{
  "n_layer": 15,
  "d_model": 640,
  "n_head": 15,
  "n_kv_head": 15,
  "head_dim": 64,
  "d_mlp": 832,
  "vocab_size": 8192,
  "activation": "swiglu",
  "norm": "rmsnorm",
  "norm_place": "pre",
  "norm_eps": 1e-06,
  "positions": "rope",
  "rope_base": 17200.0,
  "rope_fraction": 1.0,
  "qk_norm": false,
  "attn_scale": 0.125,
  "bias": "none",
  "tie_embeddings": false,
  "parallel_block": false,
  "init": "trunc",
  "init_std_qkv": 0.026,
  "init_std_o": 0.0,
  "init_std_up": 0.026,
  "init_std_down": 0.0,
  "optimizer": "muon_variant",
  "lr": 0.0129,
  "beta1": 0.9,
  "weight_decay": 0.017,
  "lr_head": 0.00498,
  "grad_clip": 0.5,
  "warmup_steps": 200,
  "schedule": "wsd",
  "decay_fraction": 0.826,
  "decay_shape": "linear",
  "final_lr_fraction": 0.02,
  "batch_tokens": 131072,
  "seq_len": 512,
  "doc_mask": true,
  "train_tokens": 902600000,
  "steps": 6887,
  "dataset": "wikipedia_en"
}
MLP neurons of a small language model. Each row is named by its layer, matrix (gate and up: input weights; down: output weights) and neuron, and shows model dimensions 0-191. Each number is 128 + 24 x the weight over its row's rms, rounded and kept within 0 to 255. Numbers have three digits each. A neuron's up and down rows have the sign that makes its largest values positive.
A block is one neuron, or neurons of one layer that tend to fire together. After each block is what it responds to, as a language model described it from the Wikipedia text at the highest values.

L8.gate664:110136122134134153097104174101127126132125147105102099115145119116108117140145132107125119147129194138105188090157113162149203121124162115141155127143086119113142141124087139141153120136139124102152192093077113146113126091120159149106163124105110129123133099087129119161112092117112139117132155165162091126117126150115157159077133168128122154192137102062119090122089173144115109127124056115094134146112117174134077133065097117107107142112125123114135099112112094108099115121101147112131102160109098116163116181115142128159107122161120149161131113111128079187153129133119126133
L8.up664:143051117101128084085110127101127101136095121121099107125111138121112100122123120151139154089142087124106141136134150127111171125155120136119129134096144141138126170125164111126105117135135072189170160129113114111136108117132088135151148140138129153114159104135109162119157109101099127135147089126138106094136166123130195117096132148156146191152110141127089163118146148165125124177134142109096111135130161153131092127132099102106141130135098100141072099115090100140136138150125108143142090117113146087122141097103163129129163089112151124164119151089149099120146143120156113155
L8.down664:120103117135130107136177135115134113118139101114108134083171162150112122123126123116114153150142174116101151122088139109073158142137148159147095151116091156140114143089139142107143114115119126173120138087146112141135085119144147129144131134164111121140135138112069148087132109110164131116140090126134119108142142139138161132137165155156169111085100130166106123143133137167120158131102148147141111135113142149160108123164143100115109145116145113116153156132144151128126103112103103144157110115117106131130117075135129144144157084101151150127142140098107104123178124145173102165
Responds to: Start of year numbers

L7.gate233:130157118124110122192129123160129139147133105134111124158158096134128102138099131153103135127132094111147094126149109111122139118139141101149131120151137126114149116117148096155140076134097123109150128110132079109147167134093126103128137151157118105136132148138148158095108167150151128103127142141116153122111166142111132099107114123143111070104143093139173103080159110180141120162122108144138150141132099114124114122108101160120112124107130122127114168158135106114126133082132137144148132123162154109117113096103088133163138115158131133173147122076131112133115138136096177087
L7.up233:135205133146140130150147117092127158105150114154100109144126119141123110130118093083152107070134126117140166087116108144105110110148093136171117114185152110149134119104108106072114121201104145147081103132198110155145150122146146085124131104104144050100114152102096150090124183140145162111137163109106185156122145133115147119077174140135135092124132085138149124125138138175155145135118144170130188114121115126153105122093152144113110100115152120152139179102101097137129090115155144116113142127126110113119125115129147113117145165123137117133138121127099121164076114096100190129
L7.down233:131117133129127119124122109100151152131109129148100106136158127143087124112117119142113132123088166118123123146174159101122091156139142127121147107138112082113127107128166143168136126145124067156151091136122108083107094142136094114114158113145164088129110172144159147108143137135161116101108098120124104111120146137156096134179102145151149146157106124111171142079149158164143121134105163118130075139143165139127115126158110101074123084136178097175146143159098118144123162163139176129135111129150151111133144134132102134150123096137133134164152171113116138093150125170108155115
L7.gate261:113083153126123142149144135160130118096136109150141090100141143084153085145106140128141146143122115188094153140132097124144150097097156126149153126140110136149136105095148110103100099142091148126110104064166149162185125104119137091148108127105128128136125131096136162101154134136139124158143150113104149088168111120133173107153149135156105152109112124157153100106107168115123091170142111140106118149093120093119134159125101167092145090134108100136127164148133138108119098134112062157168170096129207118130152118099128148102093140156156094107133167138121115114166113104158176106
L7.up261:135157115123135137092115136148133097143109120084123089117128120091087150141096132142113155147117110149128119122133131112122133142120154138113125120104133132118103106160086145137101147152068121113150129090115142158154122132143106118135089126149129107101131160102091125131117145143151127125108112109131156103093137131147129095145121116150114151134137133132137136151183109129114131161154112110128119139164127145219146102093134100119129123148096148164135112157136131097150121144099092114112139112108108159093104127162130137148123121141199121146141118107099110125098137069130103109
L7.down261:153103125103114151139142150180160110141090110123112132160129112102143141123115169139090070137144147110115116144113092146152096136142149114115153135096106186147080150101102155150089157162153094119113129159100117155120081135190153138116140118132145135123135141158122159133104084112144082135126102136101149141140099141120146128115122152137150120151137077109176129115101092181116127151112091106142143133138120098153110107112094143158141137109107122143141153147140110159142099145106121172111124078131118120143129107123112139178139167151164111129174184102109105109130123076155140151
L7.gate399:115161120148099155156162145141148146146151138112095111161119130153087128126095071111163134141133123110095130114089121111106126140154148138158111184172148145140170133135117114155123118138119152160110148109095152113136118095114110131126169090127114107087115126112127152151119076128101132117112135142080138082162129147177111113126125133128128124162118113126141150135183129092138070147122137116146104146182150139116112149112121147143134083158109150117114129110123112089142101126136114138140121129140139095155126083070161168155124100098127085095136122136106103141103175161099130131
L7.up399:153095123126156108088111150116075076139116136139105103109140138165099105123127135111143077123120067114131159158142102156145138122138065149153130113073096132125117088144133114089146162146137099120168136088099130167122188191126178079149142129112117117140126124134162111123128097170154135099174150101188086138131095107109122131127114123133138105102110142115102118149095168144140146110108132113110147122101092141130178109113148108140150104148156105107127181143129100124146113141137148125079125105091114130139150094134105082119144189128136125138154131125134143110102133107130158168
L7.down399:130132142139097123076098138127123148129084113096141123102143107149127134126082154131167149150150139102143146136116144132141089136091155158140106137120160147098174145125072158131102130097100128125161129140149121123132166114152127149131124144123135134176144120125217102113126148138143115094156190123167081165132104159156155123156101113125139137113137140117149132077081116112139125113138105126145158144141089124170107067081112118105117133127154144107093134079141159171069133111101150123136134134116086095114134144118132136138090128180089150197128096166150141165134122136148124118
L7.gate438:104121115132136144164142107129183138150150137116135120113112116139178104085116142086136124113126126151158062113116136121130130083098083112135136076120100133086144162106156123119121098138138143132131160135192117137092175112107124127135137129111151105091093093180115121083156150117158097136144134154130185163127138124160107107097108143127130107114122140124158114112106162127159122100127156131132156128169108146094153114124147136155107104126142163175158151099118131120114089116111128100120109134124156172166117090080108096093160132112121110128134145114154151141126100133132110102
L7.up438:133138168165123129168129132104089110113134117115141129120151118132128114125164120118110138094151123127167127129161132138144121106168107132157140124111150124143164139102148113115161137149110138150097132121164114108110162115133135104125102116080114140119125143141141087165105116151182156083162084173135168121133135151119159136094101150114166088126126112159090089120126163082153123150129124150136102138145163118142161145111114169130129114072159082191159136130105123146119081121133081101122121144154114153191118119105141127131119113127132113170098146111161148140126131089091103099
L7.down438:086114068101156143112160117114143162120181140115134083147128133094134111122124115150122132084105103123138122112128143168125116119111084133103127149134103099110160147084161150104149128123106118152117132119120174195138095152148114123166147089121191137100104139140171104153180147127155125136156154098129184108126109077138085173093162148147062105117126139114145160103112161125143130103149157115105102108121147147120143108129101099126154133139146172167097113109117118112158156142123151136100117143107159118119109104120123133115116150122101134149114117114130113122117124114109132165
Responds to: Descriptive phrase openers

L12.gate8:121142134149111138149154122130186129112145114131131129070140121116084167134162130117093083106120118108126145173156103104129149155138132097129109138103137116141103132142129165173121141138153146165123123111101158109092096125110117156139129118126132117121096129123114138143118098153139137103077149130137162126144110155146158148132118156150129118114083091116135086109117122097092143118103072116111108097113116091117159130081096119086116145148131119118135169087127116115130154098133152106153135121122110141097180159069149127147131119185148110080143124140130108164134111163116157120
L12.up8:115206126115161146120112127127125092121112127131154110118164128136116081146168136098109108152179116116094168110124124095098143159171163105118137128118135138092143126100132076149097127106091142087133158089114149167140140134157106083113135075116112089108169089120119122078129145144116128123113128109159091123128143098152193170118091131095169095136103122134097149110122153168093100173108137114166110162152164121152089097140136160181140147084141142111115167130128100133067112093094132081100131140145106144109129136137101109128122134130106111134132165149174120148154118100125127097
L12.down8:112151121143147124057114133098125114120106141099132158154156132135118128116096110106129150130161129156133109147147134125108131100113061127141144136118143159140160121102150146112148112134137112129116087147152118085156133151161124101127136093150101173147130135115081171127125106110112147106107111111179116141152126125137104112132108096131132143117145145149154143184146135118179111147099132119096106109128169130188131138110098128107109144099130173147150144130137125122123131140114094136137147154132116161159100132119113102140114099136097129111150195108155098141175119079110107134
L12.gate68:119117118115095128131112065124128176129126129129124161135149105148103138173157113133141137123128184153101191130100172142156205139077128153144152080155105114149136110101169119136155131103146143071145161141154129063161128102151160132102153137182112088197102077134147150106152166089117140126128143110129098145133129127136139154157108188129116143136100132155094138145139165158126146095118089168115129121079139124144142140084117103136071084138163122108145107087125154134125146140130141139153122112122125139132122084104177141174068078119143120115123118126137120139135098136162109122
L12.up68:108096185097152110137137146140102087127112115119111139094098179135053133081122121117093094156123093106104158138143075124123119118111085156104130156150168109114170100115118136089126095122135108130148128092102119174163109144147122088125177140108118061112111142164112134111134117099120110132132164091121105119177137139118117123140121171104068145131132123145175115126133138153095107129116164164132148143082122107148139145086124109122130203135123152146128158112091149091087125081100057133133141130092124121110121101108123093119119132128128162130128194091127129131095056126131133161
L12.down68:114133161121109161077100187154112181111091119114145132101098116065139114125146105149150117118109127117128111155130128109128126085117144126133144141165148086153156136151135093123138179086103155104125126152136129146099125068119113108107093123118160144159136137148096154133137112173154134149138087128121135154166132105132154154142136123124134159125162132129180135116134129141088108111106151156091118148127117170135171129161141085112165122137112116172139160097129156133119153116131140138129135151171125087131135137132159132119126180170137123151108139178181103127118103143085095151
L12.gate447:117170154159138147155168116143150097100120106135121113146168129134139127110144117121169142132151104141151101128133099076139130143134142119102147079134140126115152110142110083169138133141123133111105138161123124147131140126173133125156150200089108156130147088115116136148096099076080127168149078159107150122132126111120132162128108151096125139116154130132142129101096162088140139130065135131090154086097171121102095127164110119155124113102114127158134138136157120071088151122119081155146122154165124139113127162140136110085109108124116148147134134139104128100078137127127153148
L12.up447:178136095126148134136097125106148073126081141141120146110167129148133146108149114094111138133070139105122127159140182142106128134124113138158123128139125122093153101132110138131158156140149105090139127154126091181089124122090131109161072073137134124148111133113130183117113124116102095159108134163106119129160181100141116142140109100157066148118104116125062122094143094132114135120120111163140117124129101118105161093113087124133117102125120120151101090154099133170115149119148182116130118107148120121114095111117131147104156099157173151148179086119137124101085102120108126164
L12.down447:162155144095122129153117139107135134137149173073140165156148112121123179109091095121097131151065105125186139139129106131116110084140138108121130140101141127159112094098132076148123144083122120133106125127168105142125159148094157103168139178141137132136111106150108112118084135104143145145133149129125131158134112139155093143130143104113141146126151140138126133150147114112169152094115173138119141127142105131100119162152128132124093155138110145144123103144120128103130143123133108063104163115151138141090091146173113109128107120162112133167088123107065125137099133104138138145
L12.gate548:147131123136186151105143124108166113161165151080162118100117121164113151063071142140147095165112134161115104125100170109165141120108107107091131141145134088149105127120151117129136125139117097091116113148097146103131146105110172105121178149135128135149111144106110164149161142117110130114134167141149134129130159140125157118100120129112093145133148111173131132137134139130132127114126125156116151167089151135134142107124144127071099113136114152098087171144122102115144148151127138179125101127141133100114125127154079129131128126071122101143142127096127115124135131116135112135
L12.up548:120149095144129126128077110055101148106141126114106160125083143179126142144108135139099143098172116122145101107148100145127136111134112121154092081149085119131152128116145118124125085189113131090165115112157116111149109145088134144138118129134108079129143121126108114130095127160181139139125093172126111153102116121121144074090107150109149105111137092122129112155152126174130114135107093096120130136180147111149084146095154106134090140111088140109144100106125114162119134117115142132126095132115082149142096171124119117085147110140166140105108124107110063107146118135165091145
L12.down548:135149103128155136106120094121093136124116110105079175123130126132185092116093148150087092133144121146119116150101149144101113106123119160129121089200166153142129101126171156133139122131161131104132113108123135106133123132112114081137107103129114117095127128143038140170123140079114123111149129136141122104108194147150118080132092134105133137140142123110136078146135153202085085129138149101182096109117135114130095101103091167093130150134108137149126122125104143101118110158089124137135124138170094119129126131164129168124111135136115129081175104106150086082112120121148110102
Responds to: Year-starting space and digits

L12.gate23:132170108111154168143128090140138127099149190096109119103123131117095150112175121071160128131142093126087093103134154155129144116141115149121131089101066147108132154118116105128152086174122112143134108145163115123109126139081136113126141118105130119109110145123110097110096153141101140098112151130100121136147098140117119113091132146132155149134185103133099163142126121137153149165104164154118102132112155141128088111144111111192119087144108106105157130149120105132133109101109119107143149137141113125140144103112105109134084168101140138163147139113108127137165082160084091110
L12.up23:157116090114135077131132194099101134075140104143133072117127108087146085145166174090132139136155130114122138138116105140120160128113132125154143120107110125128135137157136124103135141168146102138106138150090149087113129128129128188100129138161122134132150130108139120081155107125121115147153115112144130119109083141139123131142097139074141125134132143131146147108128140124148128157168131137096107130127139135066132143116148103147170118131155119085130101131115157108105111135133121123130097137161125132137134114115131106079117102063113111117129182135126140124147103123049127099
L12.down23:109140109142130093131147165144095124137066101092154115123091105110165138147161127148126120134121160128126139132103128094112134132132124153129103126139156150099117110165185138145151166133117088131131106143130135114146134162120148113171138109113173126130125143100111102138091132119103157179121109136071115126128127159120095132149159096141126123128136116127110093138150125109159108107142181137094085113142121134167192153131160151147134154134085084095094134107165121180112117145106182181153132155146148096122155111160147126124094154131100133071089146144108120102120137111164143142
L12.gate111:135163138122129103122134100107114128137118141138094184131141161113134154156159124071171135131107149132141139139143105129174112125154116119179127089180133092146127113148096102150111147110141167105128093109149099153097133099123179116140098166069158171115162132108141142128117107168116118138103164135116114083136151114121116148140123151119145125151156115082122138138158127134121127101134129174101149130137115103142112140107156099166106111106127146089170120087124088121170128116129100154131120142121103102128142163115146093142168125118134139147109101124134128091106146122130139087
L12.up111:146129120125118092190125163116148085106108151160122110110156165139110131141105086132128102102139127166145104120108122140136141085144096093106134117155125124115145160148085116175091165150136160138094125134108135123077132148124117087105169120137170124111164148154158131133132117109152145104097164098166149090102137130094085153117112156107132123131111091123118133108109147168133131134128160128134147132164153130125155127106072176119086088148127124112133157074117129104129086135153151103115112116128149119123138127146122141164187159130088158148116177082093157150144095107124088133
L12.down111:111132144098079108147109134129132107145135178148134151135148129124112101131124113164155142119129130115150148130140129111161103119108094114151120097149133133123162141149109150190116149144100098098145101102163122125116136114177096121111110115120124146106107145138136163156106128130130131126156107137122111123131077145124109146100097109099140129162110125123108097145113124159127117104132136176139147120143147113139139120097150138104114161123165146158169124060115116151112161136136149121148141099155159125131122123080085121141130106126097144142125100144140138092125113120121133178
L12.gate363:134143100141131111124123130128203105162129123124125113115096144128120150116117106133117091107188105099179133169121129149101147086161129114120131150116171143098125090114139098126117117136159119131149156100139167125109165114104129123133149136153157134107152117155121134103126106087093137098106111158113131136134159136137149145089134085155147065151122100142124139083116151173145130143144158144161118083156155103092162117148134140119152135139122141172169097167123107077118141123113114140139136077107129156104140132115159131134165100115097087117090170160163125123149113132110088133
L12.up363:152155126127190134108165120108129101138114116173112169168145118142111107099109102121152142118142105136127153146148098128114123105096142110141116105125119114146139185132102162143139080115138114080107114145140151151118131115151161169158112136133118097119167136122099118139160109074114109116100162143104112090149093107129086111120134141130134137095097156060147114046139119118102143117144152154129109140150123146140092111105132144115135111129109117151152078154119122103140140115140125170114114084141138145169140127148150130139100106100129124119089082135112092139174125131111115139
L12.down363:140113128171091148122145114152105098130121151099133113153131149126150157111085117127138140133119105111127121148094104146145154139144162145169161151144099100140152108115110103137114102138132131121115146156178146117077072113090137130142146127121150157120137120143151101117134122118099122138118150098105122108153083125129115117124138112153142120099108134167185108104145150113124124140140150108121079096149094144126104174142133114112123152125107083121087122166099124179107144103148112168144129161136100108101124129136082140123130118142155114145133171121160110177115131140106128147
L12.gate504:100188137111089107133176127116146154076150141151110097156202140125117164150096124095100117134101134118081116096128110130156144131137110141174156141156160109142149133122120112116146179141119098144117133159156082121115098151131127107145135109143149071133068135152161162166130116164149105149115112099118138144099142128120117117112103108097126099169128093063125105119125148087139110116143136110106145086113123135149110134093126094115143138099144178137104135145166155082106099115125164159107140129139123183125141142123158097119118151176152164139141102118135149115127086161125127117
L12.up504:167140166147131165184095111150121099145140127129102103111132113148092124099123094133155147136143111137097099142159111123103121161148144135120117120141194141113100135130128151110057100134107094095112130115127085116097140111127092135115134125139146101131104160137098114158153145153105125146129141128128109171185117132141114092111101069176080108127090165125126128112124121118105158153154121134137130128071119125136109135147162098116125115129125118128155109152154109143078130120105160106108138156160152105144124126148103135107153126110110161111130175097105155138157123144153107130
L12.down504:143127136108111111148166153116103110136156134144162120114149134096131163166143140142106129132098104099155129123113177150150138152093066116088162084123096090116113149162127123125120132123133123143112108177099162073143108091142109099125131136114116124113131131109126149124142160143163102106111184097071118099109181172134135120131135128115077102162137119116181110120121102090154129132138135106126150129162087141153144140113121133121191109148107148141132117147119092140158151090142078142132120149111175131068121146130143108144136103103123146107129106119085111133138114160143118135
Responds to: Media release and format terms

L7.gate94:121076109118101146125095109121157082128088102169088130183144119164152107104162163113162111117113127152110129147112173135112148104141150140135122113109105148093137141099134120130142133146137105099132135184106142124129119107176136105138163113128140127094133152157160131144108111110106122189129146130107133105109124131101130122132094132105111172140136112192101125145098112118150152131087138165132125124117141153153140130126123146155119118105150105102127149122143129163148137136116116151112134096126123101139096128094163181122141133162135135100143110137127131099112083129101187083
L7.up94:143059119170144166140117067103116113152204120120096141138108160169126087104051166118128077132103155132132101138108105147172181087128155155106094145146110111137181126136132114136127133121103128150140131162104128127137083154108122137127139114115112071134076141143127123113127129111131186109154154151137136120157152087139129147123091134095120093130117091087137095129164126088155131147097151146118125116129155102126144150084085175107116154130096116105112115106129140129154128125160136142142149075115137112151121172097081157121166130159098128103132131104099101096116120127115170075
L7.down94:159155137131120105156140104101147148114134147176082131124121145152124121129130162132141121135137113113109114117109122146107141127155134106105176102175137078097137135131110128147132133133098132121128115141098124132104122111124141150134141120101120152177125150146122113122118108121112140143138158173157142114135143101128129111143141111128104081143122163129084115174151159153148095075162169126076159087087145100151123172169115175082127121125116142156144163140159162113116139109136092080143117165156105069099122124132077167135118140106136146121181088130084127136127116113104137118
L7.gate150:136058100108128150132164163152119131128107146123149091100138084137091161101121115133131107134155133115146118135157162086102132115138086109157159149146130159160146142122165085095099124146141193160131157118131139145140142100089143148124146140139145111131122094161154131175115123108112182045069174160094137124109085133127119139141159165109155120119133114118132118112106135092165109096104139156139161140088116146127147127120075132117146170136121158111142112126137136116136126133099114138115146126110194152117126144082130126116121134128151119115141106125145146093152163117151108141
L7.up150:143079109096150147121160130187125141148110121159141156142157099141100117118102129142189083116187128111130148154143130110123118118133109144103110128130115105116144096125158104114100140088107151158102113127136120144133141118129126126140087109148138143146155136143111142163085117128170162096099137154149140092113095142138127166089176151091157107119161135121099116104139146111156131091115141147120122168068148148096193109120137134089128117129149152137132121133148084102180145125139114146154106086148151117085137143127119076129153147076137160093079140161112151121152104151137125148
L7.down150:135124119118081148121179126145151120149156153155088131147142094112147146123142095152160130107132127128130126131169127130134122160132105152132129132147078137126149134135159092154150155114143077120115158103125153149158136100145146145108135138150183147119134092115125095150110147121124154131099130131123142133120106118116114129086141134111153103113136157160124072087098147157142141115109149156117109185128142082147186112124126109161097139129119150141117129170170127141163127153125130171115155105127112135151105101131149075139122127089106176161078103156158122142149157127151139110
L7.gate467:186147143099169134117144119118127157170085143133085120153158143114144069113119135145151118140144103172131131090140159098140134124112138094110139130150112131150132140133106098091121119086115098150100159117132139087114089107129148135125096124116145126125127122121121115145141101100143141132108160127162102134118111121122186127113132161154139116181096078102106170136122097134106134175109088144109124122116074111136122162149103147146083085111140114132156154141121110097133112169119118090106141109135136169145117140111102123154147111145183115140120135085122121115128098100120132117
L7.up467:084092089144167166108122113171141090103104153159127157155128171147089134149128119128153134133125151137145133128088065156143144092082098111159092151121164105140128094110144118115099134132139139109152111150136123142133114126183116134117121084126088143132133150123084100164131137106154130148116086140119107114104123139095079099141153127108190157141099172153147123180100142120096166111144175111128135146156145135156131130116119105122096118132118095097130136133111158147121133146133123120118115159150112141099101127112141130111102137063100139116119089128142100125121147124124107129
L7.down467:127084083132163120151129116162145089086127118158146139147143116119143160144094121099173100145098188112135095157110094109154116138155117150178129141101126137121156104115110083143118146155142127125138130130113149142168167145119142127156174128167091130119169158151059104163129144155140144150144106142125144122145132106124162143128136145120165078132119120138099097130133153104091156123151114127122107143168161148069128150142152097138131109106112124117153097104104139143110110120144127155124165132126153162108126133123120157110146135149037150098124122101113115111114125114124147137
L7.gate474:142088095117104156139166124133138078150095131158108120131116125127158174141099191131170129114148116133146118121115157122133129113142118110109149107146151121121132124164086173158114127128114152176106152137097163104157169159107127160132145132086101089140119129166078164123134127067133143153161138135118137142105122146148137113110147090120106144135134157123091155139152129126143167111094160146148099136157168103125111131119112126122078112147180136106160120144178128104098126123124127171100156095080099113165108147100166126098126170155143124123145129088098130112142164104119158090
L7.up474:092114159142128086114144136206147130117081148132154151131131134114130110127145118150152120095099138164093131127136151117161159151130177130103130133192139151133111095107114174083134111128140113125132144123132137097138117139138139137096171134132173126173105127112118074083078134087097136069136100110137181151092151110148134089112162121108105139160128128050091099173107137114137105124114080112110120097119104166145113145124154130126096140126115188150124151174138101117099139131110103136130138166137138132106144107130105136097122127147143126117137114125107126136092111129096139112
L7.down474:117140103106159097137123145099142142115133105154126139138126113111116145131123148156137096121098137110117145120123117132175136128180085128112138193149080116143144133125145125129126116109110108124075129124114126125125148129127134156117129119157133131130148123138121115140111134146144142105145142094131066132124155130117157161156143109173100164161083115110106110133078146121131165143125101128143137157127102132175117141105130112133124129132127141114123132148137132148136140111136086101099139082100096157145094106114112128162099165138163117091129134114156174159160084137164110111
Responds to: Leading digit of years